config.toml
n_layer = 12
d_model = 256
n_head = 4
n_kv_head = 4
head_dim = 64
d_mlp = 1024
vocab_size = 8192
activation = "gelu"
norm = "layernorm"
norm_place = "pre"
norm_eps = 1e-06
positions = "learned"
qk_norm = false
attn_scale = 0.125
bias = "none"
tie_embeddings = false
parallel_block = false
init = "normal"
init_std_qkv = 0.0632
init_std_o = 0.0129
init_std_up = 0.0632
init_std_down = 0.00645
init_out_by_depth = true
optimizer = "muon_variant"
lr = 0.00475
lr_mult_o = 1.5
lr_mult_down = 3.0
beta1 = 0.93
lr_head = 0.00436
grad_clip = 0.5
warmup_steps = 200
schedule = "cos"
final_lr_fraction = 0.03
batch_tokens = [32768, 65536, 131072]
seq_len = 512
doc_mask = true
z_loss = 0.0001
train_tokens = 430900000
steps = 6448
dataset = "wikipedia_en"
MLP neurons of a small language model. Each row is named by its layer, matrix (up: input weights) and neuron, and shows model dimensions 64-191. Each number is 200 + 20 x the weight over its row's rms, rounded and kept within 0 to 999.
After each neuron's rows, "fires after" lists the tokens most often just before its 100 highest values on Wikipedia text that the model never trained on.

L3.up800,197,201,202,203,177,180,162,231,237,228,176,172,217,178,175,195,232,209,194,186,188,228,209,187,218,179,206,223,202,162,229,186,256,206,202,207,217,184,190,213,201,201,177,205,205,174,228,209,144,201,207,187,188,191,166,183,204,189,206,175,182,210,192,195,215,223,209,232,225,223,220,190,191,222,202,197,211,186,179,216,228,217,190,183,196,171,173,189,155,153,192,214,213,218,193,210,221,206,218,182,156,179,180,220,159,179,199,190,179,211,210,200,207,170,218,235,187,203,215,221,208,171,183,150,194,206,219,225
fires after: " to", " of", " in"

L3.up648,188,201,211,215,182,167,202,204,183,195,238,193,219,216,203,215,182,195,172,214,198,181,195,233,223,243,191,176,182,175,200,217,234,219,158,180,227,219,205,225,212,201,216,200,237,192,185,186,201,184,215,181,221,182,206,160,207,200,201,188,214,185,215,178,205,198,181,217,186,199,209,198,206,213,223,241,198,177,210,199,199,206,202,205,255,196,211,220,183,191,226,201,204,175,221,213,217,192,182,206,208,178,151,196,203,198,178,259,180,182,175,202,196,192,238,212,216,218,213,160,189,154,231,237,201,211,177,176
fires after: "\n\n", "\n"

L8.up968,183,227,205,202,174,229,198,200,198,191,211,192,208,222,201,213,182,172,203,220,214,211,180,177,214,216,200,199,190,202,193,223,171,220,164,235,189,221,190,187,213,204,222,176,217,206,225,188,220,191,206,165,196,186,197,171,168,223,196,199,172,189,174,238,224,153,195,202,195,198,177,145,212,207,160,212,225,226,235,208,199,254,169,220,203,205,196,221,234,176,216,214,203,194,245,207,191,201,198,172,169,223,232,160,209,183,186,174,238,175,226,209,198,235,182,252,167,220,206,176,217,166,239,212,191,183,206,182
fires after: "\n", "\n\n", "|", "=", " t"

L3.up1023,162,211,208,195,203,228,216,198,228,227,179,201,233,234,228,186,202,192,206,195,201,209,215,182,200,183,190,221,195,191,207,175,193,225,168,187,200,203,222,195,196,180,173,200,208,191,190,196,222,207,199,218,192,208,218,210,176,225,210,218,198,191,185,189,196,219,219,205,216,204,177,221,178,216,192,208,216,220,212,224,198,208,205,204,207,205,201,187,206,176,244,196,198,221,192,236,206,170,207,165,204,200,179,235,166,199,163,214,188,162,140,216,209,177,245,210,212,186,215,253,195,167,209,214,198,199,207,230
fires after: " was", " were", " is", " are", " be", " character"

L6.up991,212,218,170,212,178,209,218,197,184,181,192,215,210,184,202,207,208,224,178,213,222,183,201,216,206,200,208,243,242,212,144,221,207,195,210,188,207,209,198,197,221,168,211,197,223,184,210,188,215,190,217,197,231,192,208,191,201,233,214,203,222,218,226,191,222,160,219,198,227,211,237,211,176,162,177,232,210,174,216,222,208,203,188,189,214,186,193,152,186,187,197,196,188,178,170,213,188,202,185,242,209,229,189,219,165,179,200,230,189,213,187,214,203,203,197,235,186,177,209,193,215,228,200,194,195,188,181,202
fires after: "=", "-", " 3", " 1", "–"

L4.up1001,148,199,174,246,178,240,215,204,212,194,208,182,216,221,227,213,188,190,198,220,203,217,192,213,205,180,181,182,253,189,226,217,209,198,227,257,171,204,198,222,197,204,191,187,197,184,212,227,190,207,162,207,213,242,191,206,235,181,223,185,224,215,169,182,186,195,191,200,206,205,228,186,223,183,201,241,189,192,193,180,215,208,217,213,225,188,237,216,187,199,197,183,183,168,180,172,192,246,195,220,202,220,242,220,198,202,176,170,198,201,204,207,177,188,209,216,196,216,165,175,221,184,219,206,198,188,234,192
fires after: "-", " |", " —", " ft", " el"

L5.up487,189,237,200,202,188,234,211,150,195,193,212,182,174,223,220,194,195,161,180,206,174,189,217,208,195,183,211,206,201,223,211,180,174,203,217,228,170,188,219,244,156,172,215,194,207,185,200,221,215,220,177,190,216,208,199,197,164,248,204,185,173,230,192,235,212,187,247,212,232,205,165,184,228,205,195,226,192,171,208,230,198,199,207,212,182,204,193,218,197,198,179,219,186,222,186,193,181,200,209,198,209,176,175,183,202,135,211,187,216,193,206,227,212,207,208,204,204,191,207,221,220,212,217,185,203,200,179,211
fires after: " |", " —", ";", "  ", "-", "|"

L4.up735,193,195,201,174,218,219,167,202,209,204,228,218,224,207,220,178,202,195,227,194,205,192,204,206,223,189,203,184,227,195,215,222,237,191,164,229,199,211,177,187,241,216,170,224,223,181,189,209,185,195,194,158,211,218,195,192,194,176,174,205,163,164,170,194,264,212,171,189,230,172,216,210,183,233,221,171,191,203,210,192,179,204,172,195,188,239,167,220,193,141,182,227,199,166,177,222,215,181,241,152,219,173,196,205,223,219,198,202,224,219,202,181,194,196,211,215,191,205,197,197,201,190,206,191,182,211,212,224
fires after: " in", " to", " of", ".", " for"

L8.up878,205,211,196,237,200,205,202,194,183,199,205,180,216,230,231,183,190,180,228,180,206,211,213,224,247,177,185,228,226,212,143,185,204,181,225,190,225,185,182,188,206,202,200,200,182,221,160,209,198,168,186,219,200,260,196,226,196,197,219,221,188,216,176,210,192,184,174,210,156,223,198,211,212,221,223,200,220,250,186,203,179,201,212,164,245,192,211,217,179,188,206,201,194,228,212,207,194,162,190,196,168,232,213,182,213,174,226,177,201,232,168,221,196,189,204,223,205,217,225,174,173,182,194,214,166,192,191,212
fires after: ".", " En", " of"

L4.up807,195,206,205,203,204,230,189,197,185,199,204,170,165,223,192,243,226,186,180,227,234,193,226,207,197,170,207,230,220,202,189,206,211,208,189,200,208,182,230,189,194,192,225,180,203,224,214,184,172,197,182,205,234,192,219,196,225,169,181,226,206,195,174,200,219,248,191,200,223,159,219,196,198,207,195,196,189,221,197,142,206,189,224,198,212,178,222,187,185,156,225,191,201,228,204,217,240,197,178,176,187,218,184,248,218,197,214,251,205,187,200,201,210,200,206,214,184,199,169,212,210,185,195,192,213,235,168,195
fires after: " of"

L6.up366,187,167,183,190,230,208,240,199,193,171,228,208,196,203,229,216,213,222,183,192,189,192,222,181,176,207,184,239,214,203,166,192,202,205,200,215,198,201,231,183,217,202,228,173,235,195,170,186,224,203,203,222,206,201,208,209,221,204,193,220,184,182,228,200,180,217,216,211,166,211,208,209,206,177,193,224,219,202,218,176,236,210,167,243,182,259,220,203,191,203,209,190,191,203,189,225,217,195,179,190,205,201,198,182,188,190,173,203,182,158,182,187,228,180,174,198,227,160,164,156,201,186,221,211,201,215,218,230
fires after: " the", " number", " G", " A", " one", " T"

L5.up132,205,158,176,219,200,212,226,195,168,183,203,171,205,191,193,206,214,164,166,189,202,213,209,240,195,218,187,227,237,207,218,207,176,214,238,196,220,189,207,198,231,203,199,157,221,186,174,204,208,183,248,194,208,192,201,164,192,202,208,213,172,186,176,220,199,192,165,235,240,220,198,208,204,206,139,208,201,211,205,199,189,216,184,223,177,210,202,196,221,224,236,209,204,143,219,209,184,182,202,245,211,166,213,213,197,191,215,196,189,212,198,193,207,202,219,218,210,201,190,182,213,209,224,183,180,174,178,202
fires after: "–", "-", " People", " January"

L3.up871,201,202,178,174,222,156,228,198,205,239,210,223,179,210,198,194,208,199,193,179,216,229,219,205,210,187,193,186,205,194,181,213,167,155,204,232,194,233,209,217,173,195,175,167,223,187,205,176,228,211,180,160,203,160,189,205,181,205,201,217,204,229,203,185,185,203,200,217,210,192,232,175,212,196,208,175,202,178,205,234,201,175,215,238,198,225,189,163,216,214,206,171,193,196,209,212,188,199,245,239,220,191,183,203,164,205,193,205,164,210,195,214,188,210,180,215,135,227,200,192,188,203,197,213,188,147,185,197
fires after: " |", " a", ";", " the", "=", "%"

L3.up219,225,209,209,186,201,190,237,203,180,191,200,201,173,201,180,191,186,210,225,197,190,184,237,176,168,180,192,156,229,209,144,206,181,179,194,189,190,216,223,221,224,242,197,203,218,188,180,180,192,190,181,214,240,231,213,218,171,224,193,177,178,239,217,205,196,189,199,204,180,152,184,214,192,177,222,228,207,190,203,242,228,180,210,195,199,213,191,176,178,207,179,162,205,228,176,185,160,202,204,170,220,212,185,209,183,207,175,222,184,196,192,187,210,202,203,203,221,219,205,172,196,188,201,229,201,195,208,207
fires after: "."

L3.up320,159,181,190,178,203,196,186,178,191,216,210,193,179,204,238,190,176,180,206,220,211,165,199,196,217,183,196,197,212,190,206,237,199,182,215,170,212,236,188,216,206,195,192,177,186,199,205,189,180,203,221,152,244,233,206,200,208,195,190,220,195,188,214,181,161,154,231,202,205,179,195,241,171,201,205,168,191,219,206,194,204,205,162,210,217,179,206,176,221,203,215,216,178,181,198,226,187,221,193,248,214,214,181,205,160,190,165,195,218,190,204,218,181,193,180,229,209,182,200,182,229,228,234,189,188,174,212,151
fires after: "-", " one", " a", " el"

L3.up722,187,234,175,185,225,211,225,187,209,197,215,208,204,224,203,211,220,200,207,213,157,226,174,186,205,196,182,189,209,198,188,220,196,198,197,232,197,173,244,192,197,186,208,198,186,188,173,188,227,202,194,191,230,202,200,196,203,184,181,230,190,207,188,192,225,217,195,207,205,197,188,198,231,194,200,173,166,222,215,194,209,227,206,189,185,213,206,182,199,217,207,226,192,156,151,164,178,206,180,195,207,177,216,224,217,166,219,209,182,216,208,198,205,169,223,179,201,206,203,216,203,206,220,170,185,172,219,183
fires after: " 18", " in", "18", " In", " June", " of"

L5.up418,218,199,202,217,199,202,227,207,210,191,234,168,208,154,178,209,192,207,181,178,185,174,196,230,195,200,165,186,232,196,227,183,236,167,195,186,175,185,212,171,225,218,192,195,202,149,165,192,202,185,184,210,197,190,213,215,186,212,209,177,216,226,211,192,200,195,200,224,206,207,217,199,177,182,165,181,237,204,213,193,207,163,215,201,215,217,186,187,164,219,184,190,160,171,211,247,201,202,210,197,209,183,190,203,190,221,222,197,225,215,181,209,217,252,184,244,170,203,207,201,179,235,195,210,210,190,174,181
fires after: "-"

L4.up487,170,217,169,195,202,187,200,216,208,202,203,192,223,178,219,216,196,201,182,199,150,191,225,186,168,223,216,202,219,198,218,177,217,159,215,183,208,173,167,166,205,176,189,219,206,186,192,183,177,208,189,202,198,228,181,186,235,209,208,196,188,223,198,220,229,166,200,188,230,189,189,179,169,182,194,166,207,191,177,232,159,176,208,214,203,191,218,194,232,199,228,178,190,194,209,203,202,227,190,211,203,248,206,216,211,180,223,203,217,197,199,221,186,200,199,218,161,213,211,233,239,223,200,209,181,187,165,186
fires after: "'", "-", " \"", " un", " ("

L6.up801,176,147,220,209,193,153,203,198,203,207,206,211,199,195,240,205,222,219,189,188,175,222,203,226,223,208,210,210,221,193,230,229,262,201,221,181,238,201,206,167,221,205,195,224,208,182,187,206,214,205,225,191,186,224,258,197,230,201,226,208,216,203,196,188,211,210,224,173,201,161,195,193,189,196,203,229,214,188,193,178,211,218,205,215,185,199,203,204,201,182,211,222,185,193,198,206,179,197,174,189,200,207,191,212,202,196,218,206,187,174,174,216,223,209,221,197,197,221,216,174,206,173,218,219,211,214,196,212
fires after: "\n\n", "\n", " to", "-", " 3", " long"

L3.up633,240,212,216,202,193,199,173,219,183,199,230,195,190,239,204,207,201,194,183,178,235,196,220,196,181,257,198,207,168,192,219,190,204,210,183,200,208,222,198,198,244,213,201,196,211,197,272,229,232,178,193,186,208,203,190,209,216,174,195,195,193,188,186,191,202,174,199,206,185,169,189,187,249,186,210,190,176,181,166,188,203,231,200,226,225,182,201,177,172,199,194,201,157,211,181,219,251,203,191,184,174,217,203,228,171,194,180,196,181,203,195,211,198,194,236,185,178,174,204,218,210,223,183,217,217,222,195,202
fires after: "\n\n", "="

L4.up768,204,169,210,197,224,197,199,224,165,200,191,173,186,190,202,200,171,223,211,209,165,208,195,195,174,195,188,199,173,193,208,205,183,160,193,231,196,167,204,195,207,216,195,190,206,193,155,208,218,170,212,215,235,229,214,222,190,211,215,189,161,221,190,195,205,205,197,194,175,169,178,204,233,195,215,209,179,191,200,197,207,183,195,219,212,169,210,190,155,179,236,192,198,183,165,165,218,194,204,210,205,205,209,161,213,201,207,204,188,190,210,191,218,210,173,204,203,192,220,180,175,196,184,219,210,208,185,167
fires after: ".", ","

L6.up500,239,205,201,199,243,221,202,176,189,200,170,185,190,208,205,202,203,194,190,201,194,187,183,197,197,194,194,203,215,189,222,196,185,211,211,209,175,249,210,179,220,153,211,184,204,207,184,192,189,187,205,194,219,181,197,222,165,159,199,236,192,192,190,233,168,192,173,193,222,174,223,183,229,202,217,216,229,197,229,225,200,217,192,236,214,226,194,178,200,204,205,207,183,178,199,211,193,156,178,207,172,158,187,205,208,197,197,231,194,202,239,186,211,201,225,220,222,199,218,220,197,186,189,194,165,246,213,194
fires after: " was", " of", "=", " as", " |", ","

L3.up782,236,169,192,247,181,220,188,230,199,229,194,155,177,194,212,232,211,219,216,201,186,180,184,225,222,192,200,192,224,215,191,185,192,198,239,139,218,184,222,180,169,184,208,191,200,178,221,183,214,216,175,192,167,192,189,216,210,218,182,213,217,190,230,178,171,172,183,212,202,215,207,198,237,202,227,192,208,177,181,189,221,227,189,225,236,212,159,197,200,183,182,248,171,204,182,205,212,235,172,173,202,245,189,191,203,172,189,220,185,190,170,179,181,199,195,250,200,186,207,214,193,205,200,193,192,194,146,177
fires after: "|", "-", " the", "'"

L5.up701,210,213,212,196,203,222,210,223,191,167,221,191,181,224,210,206,183,225,227,202,185,241,225,184,219,202,204,207,199,180,195,216,172,199,173,185,211,211,230,190,230,196,181,175,240,172,202,193,199,185,210,200,192,207,185,170,186,165,229,177,219,223,188,189,230,201,172,230,203,206,189,220,203,215,195,206,162,212,211,184,162,234,198,197,198,194,183,161,217,222,189,191,240,213,193,200,212,182,204,187,184,189,200,199,192,213,211,213,217,208,172,176,181,179,197,187,206,192,230,213,206,191,225,225,192,188,219,217
fires after: " the", ",", " The", " ("

L4.up131,204,192,215,219,163,235,227,208,172,226,155,209,196,194,190,201,177,187,216,235,218,176,201,223,196,206,169,189,200,159,200,194,206,199,191,202,219,239,178,169,183,200,228,225,163,209,194,170,212,186,169,191,174,198,190,183,184,209,174,176,197,164,199,201,191,219,199,184,209,203,213,205,209,195,195,185,175,183,202,243,176,172,194,190,202,177,197,180,212,223,211,216,163,195,197,213,204,227,205,196,205,216,203,241,174,187,182,220,220,232,205,180,208,207,237,175,205,206,219,205,222,221,205,219,186,184,173,208
fires after: " |", ","

L4.up361,197,208,220,240,160,205,185,178,215,184,219,201,185,202,184,186,181,208,197,208,246,168,182,215,149,206,211,167,194,225,184,203,201,202,191,177,178,196,159,216,205,158,225,178,184,188,193,196,198,210,207,187,200,216,213,227,182,203,221,199,170,224,215,220,201,183,198,218,227,204,197,247,224,179,170,229,182,188,211,176,209,184,181,187,206,218,226,226,188,185,202,192,177,225,227,176,210,187,206,216,241,191,144,208,180,214,180,236,202,224,189,206,208,212,210,182,190,188,220,185,170,203,201,232,214,179,186,227
fires after: ".", ",", "\n\n", "dale", "d"

L3.up309,180,242,205,219,187,191,186,161,194,240,227,231,200,221,195,189,186,188,226,222,186,216,222,199,209,223,228,180,203,231,214,182,191,168,183,175,202,222,218,173,175,196,163,212,210,183,185,183,192,206,173,171,253,223,210,208,228,211,213,197,221,203,200,204,186,204,211,172,202,227,188,208,174,223,199,204,242,161,198,182,177,189,232,188,214,217,182,171,190,182,203,206,200,204,214,184,181,192,227,251,189,194,190,205,178,190,175,221,224,197,207,210,202,199,216,211,205,183,188,206,192,190,205,213,194,202,226,178
fires after: "  ", " —", " 0", " |"

L4.up744,186,213,207,209,235,201,196,201,205,197,200,207,173,204,185,178,169,238,192,207,191,194,216,224,185,207,193,253,230,166,203,203,198,196,211,190,209,229,188,170,260,196,223,223,217,202,204,166,216,200,215,206,216,175,206,170,207,196,177,208,208,196,185,191,194,153,189,211,220,196,201,182,211,188,196,229,171,203,235,195,185,183,225,196,176,194,214,188,212,210,179,197,214,178,236,174,174,221,194,190,218,209,190,198,251,189,202,217,152,201,202,175,211,252,210,171,178,171,211,198,192,234,229,198,192,201,210,206
fires after: ",", " the", " was", " as", " Mi"

L8.up598,196,196,192,209,174,202,224,213,248,240,159,187,192,206,209,213,188,216,229,195,155,205,206,193,188,192,172,234,188,179,194,179,186,190,223,183,173,220,152,218,157,206,247,197,204,232,203,186,199,215,218,205,218,194,189,196,210,201,193,227,173,205,174,185,183,157,211,240,202,199,181,225,171,178,206,192,195,199,193,176,217,195,207,213,210,193,210,195,198,169,215,205,223,210,191,211,219,180,187,190,181,199,196,205,211,190,207,186,180,163,201,213,186,240,209,163,206,183,183,190,200,234,161,179,192,197,202,209
fires after: "-"

L5.up942,177,202,222,172,214,216,191,187,214,229,153,207,232,230,215,227,203,207,193,227,201,198,202,219,174,221,229,210,210,179,239,222,190,247,184,166,197,220,189,162,225,165,211,215,171,190,216,205,222,204,207,155,191,222,220,196,183,192,222,191,195,202,183,211,167,188,219,175,189,178,229,171,238,171,205,198,217,144,191,221,158,210,198,230,224,183,210,201,193,178,196,194,201,205,198,210,196,188,182,153,196,190,189,221,190,189,194,198,196,197,176,223,184,207,191,230,195,239,172,200,188,173,208,190,173,224,210,201
fires after: "\n\n", " can", "\n"

L3.up310,204,226,220,152,200,191,223,188,170,178,198,211,221,162,203,213,226,209,187,206,195,225,207,203,220,196,189,206,201,192,208,208,179,175,212,162,183,189,222,194,204,202,214,202,173,208,194,203,163,182,178,176,200,183,222,170,197,191,220,171,202,177,190,230,186,173,206,217,164,231,196,218,207,176,199,234,217,204,192,253,192,207,199,197,206,189,199,176,210,164,183,214,223,199,208,175,212,155,206,165,187,196,203,210,169,202,217,211,230,199,186,222,191,183,219,171,190,165,196,163,196,204,179,191,186,229,207,206
fires after: " such", " known", "\n\n"

L5.up288,200,194,130,218,190,196,210,199,195,199,223,191,232,217,188,209,202,180,208,246,200,184,201,183,210,266,219,200,187,191,186,173,205,247,161,181,184,165,197,188,197,223,216,184,204,210,225,178,232,195,176,205,179,204,203,215,204,210,209,237,208,190,183,215,203,190,216,196,181,175,200,227,205,176,202,177,211,177,194,177,184,193,217,203,214,193,227,254,190,223,192,186,170,217,206,185,207,216,211,180,177,193,197,206,205,187,170,204,223,224,205,199,187,194,225,193,185,217,195,191,190,209,199,184,192,214,187,183
fires after: ".", "\n\n", "Se", "=", " |"

L3.up328,207,202,212,227,194,214,224,197,213,176,203,216,156,184,205,168,153,205,222,235,184,229,230,171,195,209,173,205,220,208,183,209,203,199,240,186,206,182,205,205,198,208,226,211,201,188,181,205,204,207,195,208,199,200,213,187,205,163,241,214,203,198,209,195,188,177,203,224,203,207,188,200,217,154,176,204,212,204,217,208,220,186,202,197,233,196,177,219,190,208,204,181,180,205,216,198,182,172,208,203,215,166,183,180,201,224,224,203,203,226,247,213,199,193,187,116,211,229,226,188,187,219,244,193,211,213,232,222
fires after: "-", "  ", "|"

L5.up243,193,212,199,222,208,205,175,178,154,189,230,181,187,219,234,174,246,227,182,238,204,172,202,190,185,224,184,193,222,217,211,203,179,186,210,224,207,176,216,196,231,235,185,202,208,197,202,200,199,199,200,200,203,188,181,193,225,193,203,198,183,206,227,193,177,213,167,212,187,192,180,180,189,216,218,201,216,201,224,227,203,186,192,188,207,169,195,210,222,213,210,201,216,207,178,217,203,178,197,189,192,217,177,170,221,199,194,236,190,223,172,210,202,189,200,190,203,192,181,191,202,182,226,212,217,213,178,186
fires after: " one", " of", "%"

L4.up467,236,185,181,188,206,190,189,172,191,213,198,190,199,218,186,163,160,209,225,201,185,216,233,216,211,192,168,187,211,214,192,192,223,209,215,226,218,173,230,146,218,170,210,200,198,211,191,172,201,191,205,221,200,226,183,183,166,187,192,189,214,203,179,177,220,181,201,190,199,202,191,201,235,179,206,198,178,213,220,206,210,198,203,228,199,220,224,232,209,218,181,225,187,188,186,176,204,175,204,210,181,204,185,184,213,241,166,220,207,174,182,224,233,189,190,209,207,196,175,210,205,197,218,167,164,219,178,195
fires after: ",", ".", ";", " 25", " |", "25"

L4.up1008,181,185,195,207,212,208,204,175,202,207,220,215,181,186,195,212,220,188,160,212,221,184,230,190,234,183,200,163,199,165,205,189,170,201,199,220,228,205,206,218,158,212,206,170,220,204,189,187,192,218,206,228,205,186,215,167,235,180,233,177,185,214,253,220,184,221,226,177,186,174,194,196,186,208,219,197,182,201,195,239,195,167,211,221,187,229,179,178,169,198,188,197,184,207,176,176,225,191,204,203,193,220,215,230,197,226,216,193,174,223,210,196,183,201,204,207,198,184,158,211,213,210,188,209,179,232,256,174
fires after: " |", "ic", ";", "  ", "ola", " No"

L4.up439,179,202,216,217,234,221,215,229,182,146,191,193,184,213,211,240,159,181,204,203,203,190,193,182,194,180,220,199,221,211,220,172,195,198,210,233,215,227,202,220,201,192,181,214,174,167,214,213,190,186,193,201,205,232,228,213,208,209,188,245,201,179,202,202,175,195,225,240,220,211,228,180,172,211,184,175,197,210,200,202,219,194,214,244,220,224,199,201,209,223,181,186,201,195,197,183,189,158,218,238,232,200,205,221,192,192,198,201,221,199,200,200,197,188,230,180,207,208,239,216,200,203,234,219,232,153,211,163
fires after: "-"

L6.up87,173,196,200,202,220,224,222,220,209,197,215,181,169,180,214,192,198,217,208,257,183,193,194,195,190,245,261,145,206,203,217,213,190,186,198,221,187,164,196,249,209,201,178,179,201,173,206,186,176,244,210,169,209,212,180,203,187,178,218,229,218,186,225,210,222,212,205,191,236,201,201,185,178,218,201,191,227,150,218,198,182,220,197,224,192,196,186,205,201,203,185,248,245,205,202,224,198,202,204,244,173,181,182,204,198,193,195,199,183,226,203,220,203,200,210,212,207,219,195,186,206,187,237,177,205,221,216,212
fires after: " |", ";", " votes", " 0", "|"

L8.up945,159,147,200,158,188,191,245,203,204,233,171,208,219,200,240,205,173,221,224,224,236,209,211,178,174,164,205,185,212,190,210,184,175,205,146,196,191,218,161,187,201,186,194,231,199,175,231,185,228,176,173,220,190,180,190,205,197,185,184,204,212,211,232,227,186,229,186,228,212,161,200,196,199,233,248,225,184,221,178,220,210,218,204,195,184,196,184,224,202,224,183,188,219,196,212,209,180,184,174,181,215,222,180,222,166,171,165,216,208,165,199,225,199,191,252,187,219,169,191,199,173,214,210,193,194,205,187,223
fires after: ",", ".", " |"

L5.up784,222,214,184,200,166,207,216,206,226,176,199,191,195,211,166,191,223,182,184,216,180,192,235,193,196,205,206,177,234,215,191,182,194,178,206,190,201,205,175,169,196,183,214,231,186,218,187,182,190,220,182,188,184,174,197,196,230,190,171,208,199,208,197,226,273,223,209,247,182,173,165,217,179,217,182,227,197,188,245,209,194,172,196,204,210,204,199,214,190,216,207,219,194,237,224,184,184,216,240,183,181,204,169,228,161,203,205,216,189,195,195,213,209,240,213,194,206,186,196,178,174,196,210,174,228,243,190,214
fires after: "."

L8.up143,234,185,192,206,195,181,218,145,218,181,226,176,261,230,230,181,214,161,197,215,200,186,207,212,180,209,192,242,187,185,182,222,203,195,187,143,166,219,205,213,172,209,197,206,221,220,174,184,190,215,167,183,233,237,197,188,185,214,195,203,178,198,189,171,174,193,160,206,225,177,211,204,195,209,218,215,216,179,179,178,176,230,217,194,174,188,205,254,196,185,194,187,173,199,161,213,196,212,210,238,178,199,203,176,206,157,186,212,197,204,197,158,190,213,235,200,193,213,233,210,184,205,176,216,192,184,169,206
fires after: "-", " |"

L8.up999,193,210,204,205,166,186,210,214,201,162,196,197,186,188,189,215,204,215,186,193,223,205,215,163,171,216,180,193,220,209,184,228,197,185,240,212,228,193,198,194,189,226,217,179,230,205,205,194,205,199,202,185,193,183,230,215,171,198,198,199,224,197,199,212,225,174,241,238,204,227,197,203,190,209,200,206,229,249,183,194,231,200,209,201,184,219,192,203,242,168,188,188,183,189,185,186,223,204,221,200,201,208,186,151,178,189,219,222,188,196,168,179,222,221,221,238,169,173,173,181,223,180,203,179,219,201,197,238
fires after: "|", "\n", " January", " |", "-", " ="

L3.up567,183,223,219,221,222,178,226,196,170,203,196,178,185,198,214,188,169,200,199,206,137,225,206,184,210,220,196,203,202,189,187,208,168,198,193,219,183,234,204,216,163,207,199,242,210,171,214,192,194,206,187,227,202,194,234,151,181,221,185,170,179,171,233,236,221,225,244,205,185,225,184,243,189,218,180,212,211,213,194,221,207,195,209,196,218,206,199,203,198,204,195,172,161,181,204,211,185,207,240,191,215,200,161,212,180,194,198,183,203,224,195,204,238,207,188,191,173,216,195,169,199,201,192,211,166,208,189,210
fires after: ","

L4.up34,208,232,190,179,196,187,195,203,203,210,204,201,224,176,205,171,186,176,226,182,233,207,214,231,237,192,230,219,190,208,234,193,198,188,184,168,218,216,190,207,222,217,188,213,219,184,222,213,181,210,179,169,175,212,207,225,201,180,226,229,190,171,242,218,228,212,193,203,247,190,208,190,187,227,225,220,214,192,193,220,201,177,213,214,185,191,211,227,212,175,194,193,172,242,196,160,216,237,228,197,219,197,184,218,198,207,188,192,173,182,152,209,202,196,230,194,231,221,224,204,194,201,180,223,232,235,238,195
fires after: " as", " be", " was", " As"

L6.up155,241,209,216,170,198,176,207,222,207,212,221,198,208,203,180,200,155,196,234,242,189,212,250,227,238,212,202,196,191,191,208,216,177,197,207,207,225,247,178,190,212,199,212,172,204,186,176,181,191,162,181,194,211,185,220,208,187,222,214,192,207,181,225,189,212,214,226,210,213,224,209,183,170,216,180,203,155,191,174,204,190,203,215,208,217,178,204,155,190,230,167,208,221,173,201,205,180,196,201,194,201,195,216,190,233,208,203,188,229,210,192,232,198,227,191,203,158,207,205,184,205,193,202,207,194,200,180,166
fires after: ",", ")", "s"

L6.up785,228,187,198,198,204,191,188,180,196,186,236,201,200,189,209,181,212,235,192,220,217,198,185,162,191,213,203,181,179,186,173,185,217,197,211,179,177,182,216,183,205,196,206,168,243,189,218,157,208,180,212,232,195,207,178,197,188,211,205,192,196,181,189,167,200,187,197,214,182,190,189,200,173,184,233,215,208,163,214,236,204,156,160,159,211,196,221,207,180,199,177,188,170,213,207,182,214,198,218,204,217,188,207,209,180,202,174,236,190,171,203,193,202,183,176,206,192,228,231,223,196,199,202,213,177,226,224,246
fires after: "  ", " was", " |", " election"

L4.up894,189,203,188,167,212,187,205,196,214,210,193,206,215,206,209,223,179,208,186,240,205,216,226,234,226,196,182,208,231,209,188,183,178,196,171,180,213,214,188,204,205,189,193,214,174,185,209,205,215,217,207,178,211,181,186,197,212,193,196,187,204,172,203,199,189,235,171,199,174,190,188,192,227,208,211,219,185,196,223,193,173,195,221,180,231,203,176,206,196,130,219,239,191,206,225,183,212,245,189,178,192,207,209,172,174,162,189,190,223,215,149,196,207,192,174,203,199,220,206,162,194,211,217,218,190,223,213,226
fires after: " of", " to", " for", " from", " in", " by"